Part of a small language model's weights.
Size: width 224, MLP 896 GELU.
MLP neurons of a small language model. Each row is named by its layer, matrix (up: input weights) and neuron, and shows model dimensions 32-223. Each number is 128 + 24 x the weight over its row's rms, rounded and kept within 0 to 255. Numbers have three digits each.
After each neuron's rows, "fires in" lists the words (lower case) most often at its 100 highest values on Wikipedia text that the model never trained on.

L7.up86:140110113089166103119134125117095122147150126106135113153155114155177081114139132143073181133147114123153080108141135119144124102163064099131157090108155166135095134140117118170144163157123130155130102156144126140099136127172145130154132154117143106138117108115131109106093090122125172087117166095135136152111158120085101088090142161143107120100177125117131141131118092081154144155157123085121107113130113149170087138145129119110129117129086116094141104155140175145096177122123135137098145138133096113143128127150100137145148115145110108139156142131112118150092126123117174171
fires in: "from", "of", "my", "in", "thru", "an"

L6.up418:123141160158132149143135121113101097121126137103143127129122131066118143114180091156112132145117131104117109108122096141115124132113164127173135154169118142152136105128078122137165152156116160092127141138116107121106105142117097104151126141108128116136127101145098103153166145120149189127131128111102128160141132133181166098174119141116129128143149112115140145152137126138139112120123122118119115113120107119122125102147150136105167077145109074139157099127163066111118143134117127164079166090159137085156105108126129151185172122123106097115097116121137151187157117144119133098
fires in: "was", "been", "being"

L4.up550:156159128105124126118174094106143122142123134099159154134126120106118111063080170132134154164137120154165100113122091133138128140132124094121172161080125123132121152126155141152148135098116138124100128119133171122086105138089148130133084136167163178127101131158134120119107128156131154110179139115096113079115095140152115119156133111108156150139116126149096118159126083123139125159152123113102069137101147128144090129154132126133111156108139152096144169142137073143084122102117136110169117097129141094120124101112168160116160136124166135128105119144137140111091122108142178132
fires in: "to", "following", "during", "addition"

L3.up138:085132110152119128122119161100104147106117124119120103154141154139127095113109126118130133116112154114151095145141116127120087129094132143137134152118138156143165104134169122139147156166153156108103103148137165155096140131129095112126170124091117122083101112134142106191139123125121085156122169144141139164154141135183152166062132109087119158070103130142121103146178155157115082121103113140155105166145192103135116147144156145107137098116104118112069108123106103159102124108132130137129134120070151139148123101094074131139112115121138078166132163114171098142132149151127145126
fires in: "of", "at", "eredivisie"

L4.up139:151138167111127175101163111138114123099078157144143060121143152163107131139101111141096153133147110133116072133083141148112115106127085101135087152100110136127159092154127116104134161139086180148139126125129128130098160163108085118119090154152140071103103102134153174099139116130098116145132166146126118154128131140132114135141127095137103182093101119134158105131145131139129086145126104128134146113139136080132144104165104164158124123129169145116129101135143171135089134104168106200106148109105166121148112111130142161141099130135162120131133108105138096135127166119141095125
fires in: "of", "was", "only", "also"

L7.up423:087119114118144156111149139142145167123119130125138125127138051136129151155121147100148119163080108141151124134107138106131142134083123109128174117119147104130162129161122141085159152138095110154148103118115128142111129135153154168162148143139065105134168138134130123110128121123191168125143132118132098126093152084130136066155143092115133142140159120146150120185104133118149117108130090121173155137101090090094175132128160134156120140125134137066120130151114098133142118138105125118094113137133097134116104101116099137095153142116127133109108115115137088153130136128113080126
fires in: "to", "would", "not", "also", "instead", "only"

L3.up130:179113109108118142158115148127126093118106186162103103149119102168111136105105167130143135114127104160117129122143155057150135152130127129158144106142171111105122137104138120108124127158140089172135143113173138158079087124121143108131094150142092130123129135124093136115150176148120172143140081110124076106123134170127076117114130159143084108105156120136176125150151142112109099151135155126138153145075138100116136118144073082112104102133107071129095105178150142121136117123089161129149124132144152148131118116155144141160132158161103146179124144157159154140120113156117129134
fires in: "or", "and", "to"

L6.up88:123127129127150102087135099166069150126108131149118153139126168139123150117143126132131110123130129135135095102112174121136144109178085119127169112167087128129124121115110123124129126113152137093102182125179106150109131137174144147137126170170107114136117135193102115152144113094091148079102122174097149152162114125146098131109116116126130120073177128173093151090121106135116129149117142122137124150143088140150136148131140112122160104093136130106107106135124119138129130154164168123122147133099087137165142123142152087123123138118124118134125162144100141154115124135123110118
fires in: "or", "and", "flynordic", "alone", "year", "one"

L7.up42:099112137142137107164131144140117133108118135132140124131148116119086123147095122107121078110119162115146099161130143112132116112152140149141090167125072115105166117136181100138099119112100116100166141134117078121101131111117095170140121129133195134132174124127114106143088115101168135147130097122098131095115155095155111169098105154116150111149126126100142132121142136175101106072092166139143126183121106110109137133142141158145164134124130090122171121133156151108129132171121142119105090092094143121123132136118123149094183111148109157122109088133139117167117113133138127107
fires in: "of", "total", "among"

L10.up268:180126109102133163122091125132125136126175166135127131146108138137140120104128110139124135117115124143117149157166137088090152120099198094125095119130186132139129154157158124130164137125144115163100131124140152101118128135120082130117105092151134139116140078162103114135134116096155143107152141166097180112106123111107153107169150135137131132122167153180132107157179117106177118110074112135113135124119161131133116122123110102152106144114120109123128138111131106171140138147148118148152147123151123138118138108154152101074125130128115116114100211179148117142115115105119083101
fires in: "the", "called", "s", "royal"

L7.up294:104099130196109121124204116159135134174113160168141125160127134149142140101149133128162155138069132076134125128167119113119154119104124100141116172105133149129173116112097121119114091135144148165128114120093114108139083090199105128171106099153118117128123142137181069171144078128156116128121156137125129135109126135137126125148141137132149127093132114117110144138126152165155131092087111084126087139132121103123136102142117143115090101106139130143106088150146127136113151110126086160115164138106143123135121161145129107102152149097132135152114104139139152131182123108110105123
fires in: "was", "took", "became", "began"

L2.up248:136105148165135114111102144116128117107156129160082132166153124158108081143106122107140152078132113124129160124162149162165115043172123124131125123127147101151101094141155131140152140172120082162130122113169156128164143086127113104104139091114111134129091125123121135156099117160098127151131136158129124156122144118119112127105127118136127122123175161158090146149137133155179153120142129146124133120136151096176134078129151113170134123089124106139129096124159165110108154134138114141093122153085105135108139155121124134057109138111115125105139107133154088167102131137112178119
fires in: "to", "the", "of", "young", "without", "archbishop"

L3.up47:148144105120135146090114141084121150142105110110115154105173089101146102115106110138113123147138092127144111142093111090117135175131155127110163138166105155143106131114148139096135161150126172160118134123156129145110139138129151170127087151139117144097163095152121137103148151139115119110126101149161153160174147097121127087079108145116130169150133131129109135148094128105135064140155130124129136149125147156115137130129135143157127132139131111125127093211143111108125111140140178138119110118117119109143141133145115105187147184137111145170100094112096120136152109141128124151
fires in: "to", "and", "n", "warped"

L3.up114:149098137169114118116116128189143084112187156149156159109140138131134132098099141087099140120131140134115129147128120151122134113129157136124128145121112097135122114127122150082126138146123128116167093150191143148132110119176147109143103083132132124164133144134092091118151134102135135119116129154107161127150113166100121093141162101111140079151135109145079140124163147105122081146111114168146133137137184131142111116113110094120183094087116133156140146123151113128129137138137097130152101152121121185137150137138102145114104127107133164152095157143109082093100141063124094102
fires in: "for", "of", "to", "prime", "corporate", "01"

L2.up463:148134131150150120093128120119150109097111138121155161123148136138103131122144078125156107121126137103100122172127150115111113083155113176162115141123091091107100118133155115120125129080086098135138122147132126113125143128129141144170132166184123143131127144106117108135092099113155161119084135112158112120142157109089145149123115094120072127116129129167159125150138115087129155112043133146143097146108122156161114117112154142086182106132136152113124145109117085089116156094143137142175091148144133139123112156147129171116117123133135182116127105141128108117118127118129142126
fires in: "more", "of", "lymphoblastic"

L3.up408:118091111131105166112137143109179151131118161120137110161124093095133146113119106132128113113162127135139135124156094129116146117141085143117147100153124138107111113127169156173148078140099112154123083120122174151111116127147156116131131164168130139105145077127089075115112120093136120107174136141138142125113135148077134077146127159115160149134094118122120154099144142126152098127104128177114123064127156121164122114131136148128095123141083139137141160131167175143113147129106151097156143124133112165082128142132112156116092113121136104108115109104111084156085160119142145107
fires in: "s", "its", "her"

L6.up180:134098130114109176115128135173135130092129164149145136124149168127085110133083113112125149126130137089101141112158149119114089101114111154117120166128070148113138101138151137106124143182195122104153085145120120095097111123135083170115126088150130100091157136106114137113118125155110112134109145133106143123135089104156143119147109118146169162141111130139135095150131105150150171077135090142116127124178156131124120140130101103146150117162130123105162129104121130146152123149140136137085111120148139126123130097116162120134109134114103133086140137129175220114117117141180099123
fires in: "of", "among", "were", "are"

L4.up717:132116137148113134106139124148114127115088117128119146129135139102149141160136076130188165124072107158124128127119084135169155158154152094165114134112167104167120115127140099107126140132095135153136110089165121158126147127136118142117152138119110097132088165141118125116136157157162124117144157146153129116118146170145139155126081091151102154142156103121130113105113158101136109143127144160097135135130094066125153136130159090140120128094135180143120104142079141116096114142129127123103087144089134114151129154167157087107117102104122101119168132103055160160134125138172085119
fires in: "which", "of"

L4.up293:153135165147131104091105116160104132125112118125125126138154134133130101116094111084121151143152096132126114139113110088144124117126120143184148145130187137149154124101140134137100122109097106136078149118135162157078107091140176145076164120144131085120110119105137138132099131102149177133105161147132107111136116141136100145144107149163144162148192165120086122133064132139138136150121116174105116132102170136115175107114148112164122131158140128121112130125103120101148115091142114121122112138110100147141145150144156106131112132136136099096141138123153166105141094147107117090
fires in: "then", "one", "and", "two", "as", "or"

L3.up528:117102134104167112103147187153153169109121117092124097158131119105128112120115098104115143133108072117146138096136120113089115127127091127105175172096180130105154133098169146077122119146107152120166079134143132095093119093139117106168112135185129089144137108120110131139118133167155163134124094149120148121091115125142161119177086118121146133100122145157110135181149091115147143097148160104109090126171156096132135132159155150156119157145138138126109125157158106141123100129100153128190157151164155142116112115087119137134099164111106099131153095124146144122108089092111129123
fires in: "the", "following", "are", "during", "until", "it"

L2.up456:115120182146126133154101148165163098142119106130142159146146101141149113082118137130130135132100134164173150116129119126114121126107156160138123148098210095162111109123104168115158129116137143148149095102144111086096099162123123120123092138157093120091142079173131114118189125073088120105161146167162118121114098128103106116104130163142152135098172113097128129145119156107140149110100113132129118141140132113092095092128122147101130117124136146145080151170133102126123127116180165131110119121111114123141093147099178147123121121109118152143135084098124154108155146128156139145
fires in: "of", "to", "warped"

L6.up71:179119133149119168126142107164161120155124134107124107151139114123124120140112092170093152128146113100110124086113097145114162115136165107140150154105065123150136137106149146123151126116142128166090145092080083150113162118105184153171177111119122101131107128126099145111111110131169115102121157114106132156106134175139177095149122108115139158089127119131145107111166150116078132092119111127125148152126145111050135159102140132175091062140124160091143120144144131127148128115167123141119102114145109129085135142148136130143120154096130118134144171134106130136130156119146129137
fires in: "but", "and", "which", "who", "though", "also"

L3.up397:084163167103158084117194114139150161127137069143139160107094151141160150126126129151130155144132118123100119146165147098123101143155126084143140110116115115114125082128085126122121155146132145131126127075137103129131150138118153091141169078086095149128094088118116132150126122104139189115139127116114153120144164175124102155154150100149111156119163125136104121128183115134128144093141104121077117154145140125132169103133074109116146098096124124102160077108168145104131103123124126140144118141116126123115138146118110120130148139142115143155134091104137134154143155163162131055
fires in: "was", "were", "raf", "and"

L6.up757:184123128118110128125085137088140102144162132129112145139132089092075178159149119161124154127119178115130144131099117150107153152117132099154114149138110130104136152131136120135146104118090118157102103096133139165102178154119141093092106086120102140127102153115123119138106156055164132108121117107090153109146158125124126119136148130110117153120109092099131169130099152162145146102154160103103112085187086093123102161133182153134139128164159153111142136151123117098075113154152108132132120106109094135152137118121140142144132158074147086103113132142099121142131131117129170132
fires in: "which", "who", "that"

L7.up174:119116144087131127108156158137152133125142143123122147133146154100140146116130117131108084112166126128101052141136157142129137168119183140123121160112123154161132095129120142133126111152093094135121117123175115124111109123108140083088180142158100106156110117136149122123069102180107058171136144132151136151155142133136158145165112095126119112172157111118119100129119127119110109094111102106121101153124185090151168097103149145119098158115107110116118133119137152109096153128132164113114086086110163161095136128126147111136162088170138160121153087118142164093093112129135140112
fires in: "of", "several", "various", "three", "two", "six"

L2.up443:137105156177153097131132137131098107094130131134173124132133121153132120117183114108121137102105083105077125137104154052128164160147145119173142147173121147157145088177130136149125154152095154128137095155128149151125145125118115092150119142122111149132140134106119157121119089064106145106150119139093143113144167158135128090102120151135112095136119098134143144096131119096127116118162130118125095101150158095119163093113133120143109119116130155141151162146138104150142116110121132171154109143164101162158122138108106121118102096170155069122111129095123108180143123144135164104
fires in: "s"

L6.up833:144092134137104104147112091105142144127155098145071132126108141151046123125097106131131125127134116070144130129104104137076133110110147132088159119107125126136153112138131128102130174144122106082127132144095141138097117160142145087117169120094149124123114130140115068151133135124083119194126128160132140105139129113138154097136176185123170144115127111093154117140134175119105107176107143113158081126128120103169107130114151146126146104149110154185148112151153124162148100137149117142139143138126163130134059156138155109119141152155165154103111100139105153087156161121109148112
fires in: "of", "finishing", "started", "first"

L4.up42:117120166106117149149133179129116142118075089091110154124139122131135073115124093111092091127117120103135108070117154110147146110105121095107127146113153146171177099099103142114131143150118136141142129113125144113134185119136135129089160146104102095101085121114142168134098109114098100121130147149121092159141135137121087161090146200108126103120155142125137119152134086144142122150099142181126116113108125136166161134162134144088093132102171148102162117165089112140137121135142137113138105139116130149126088120159110142138129109124145159128116110143132143136090133144134170098
fires in: "of", "ghica", "achille", "vulpea"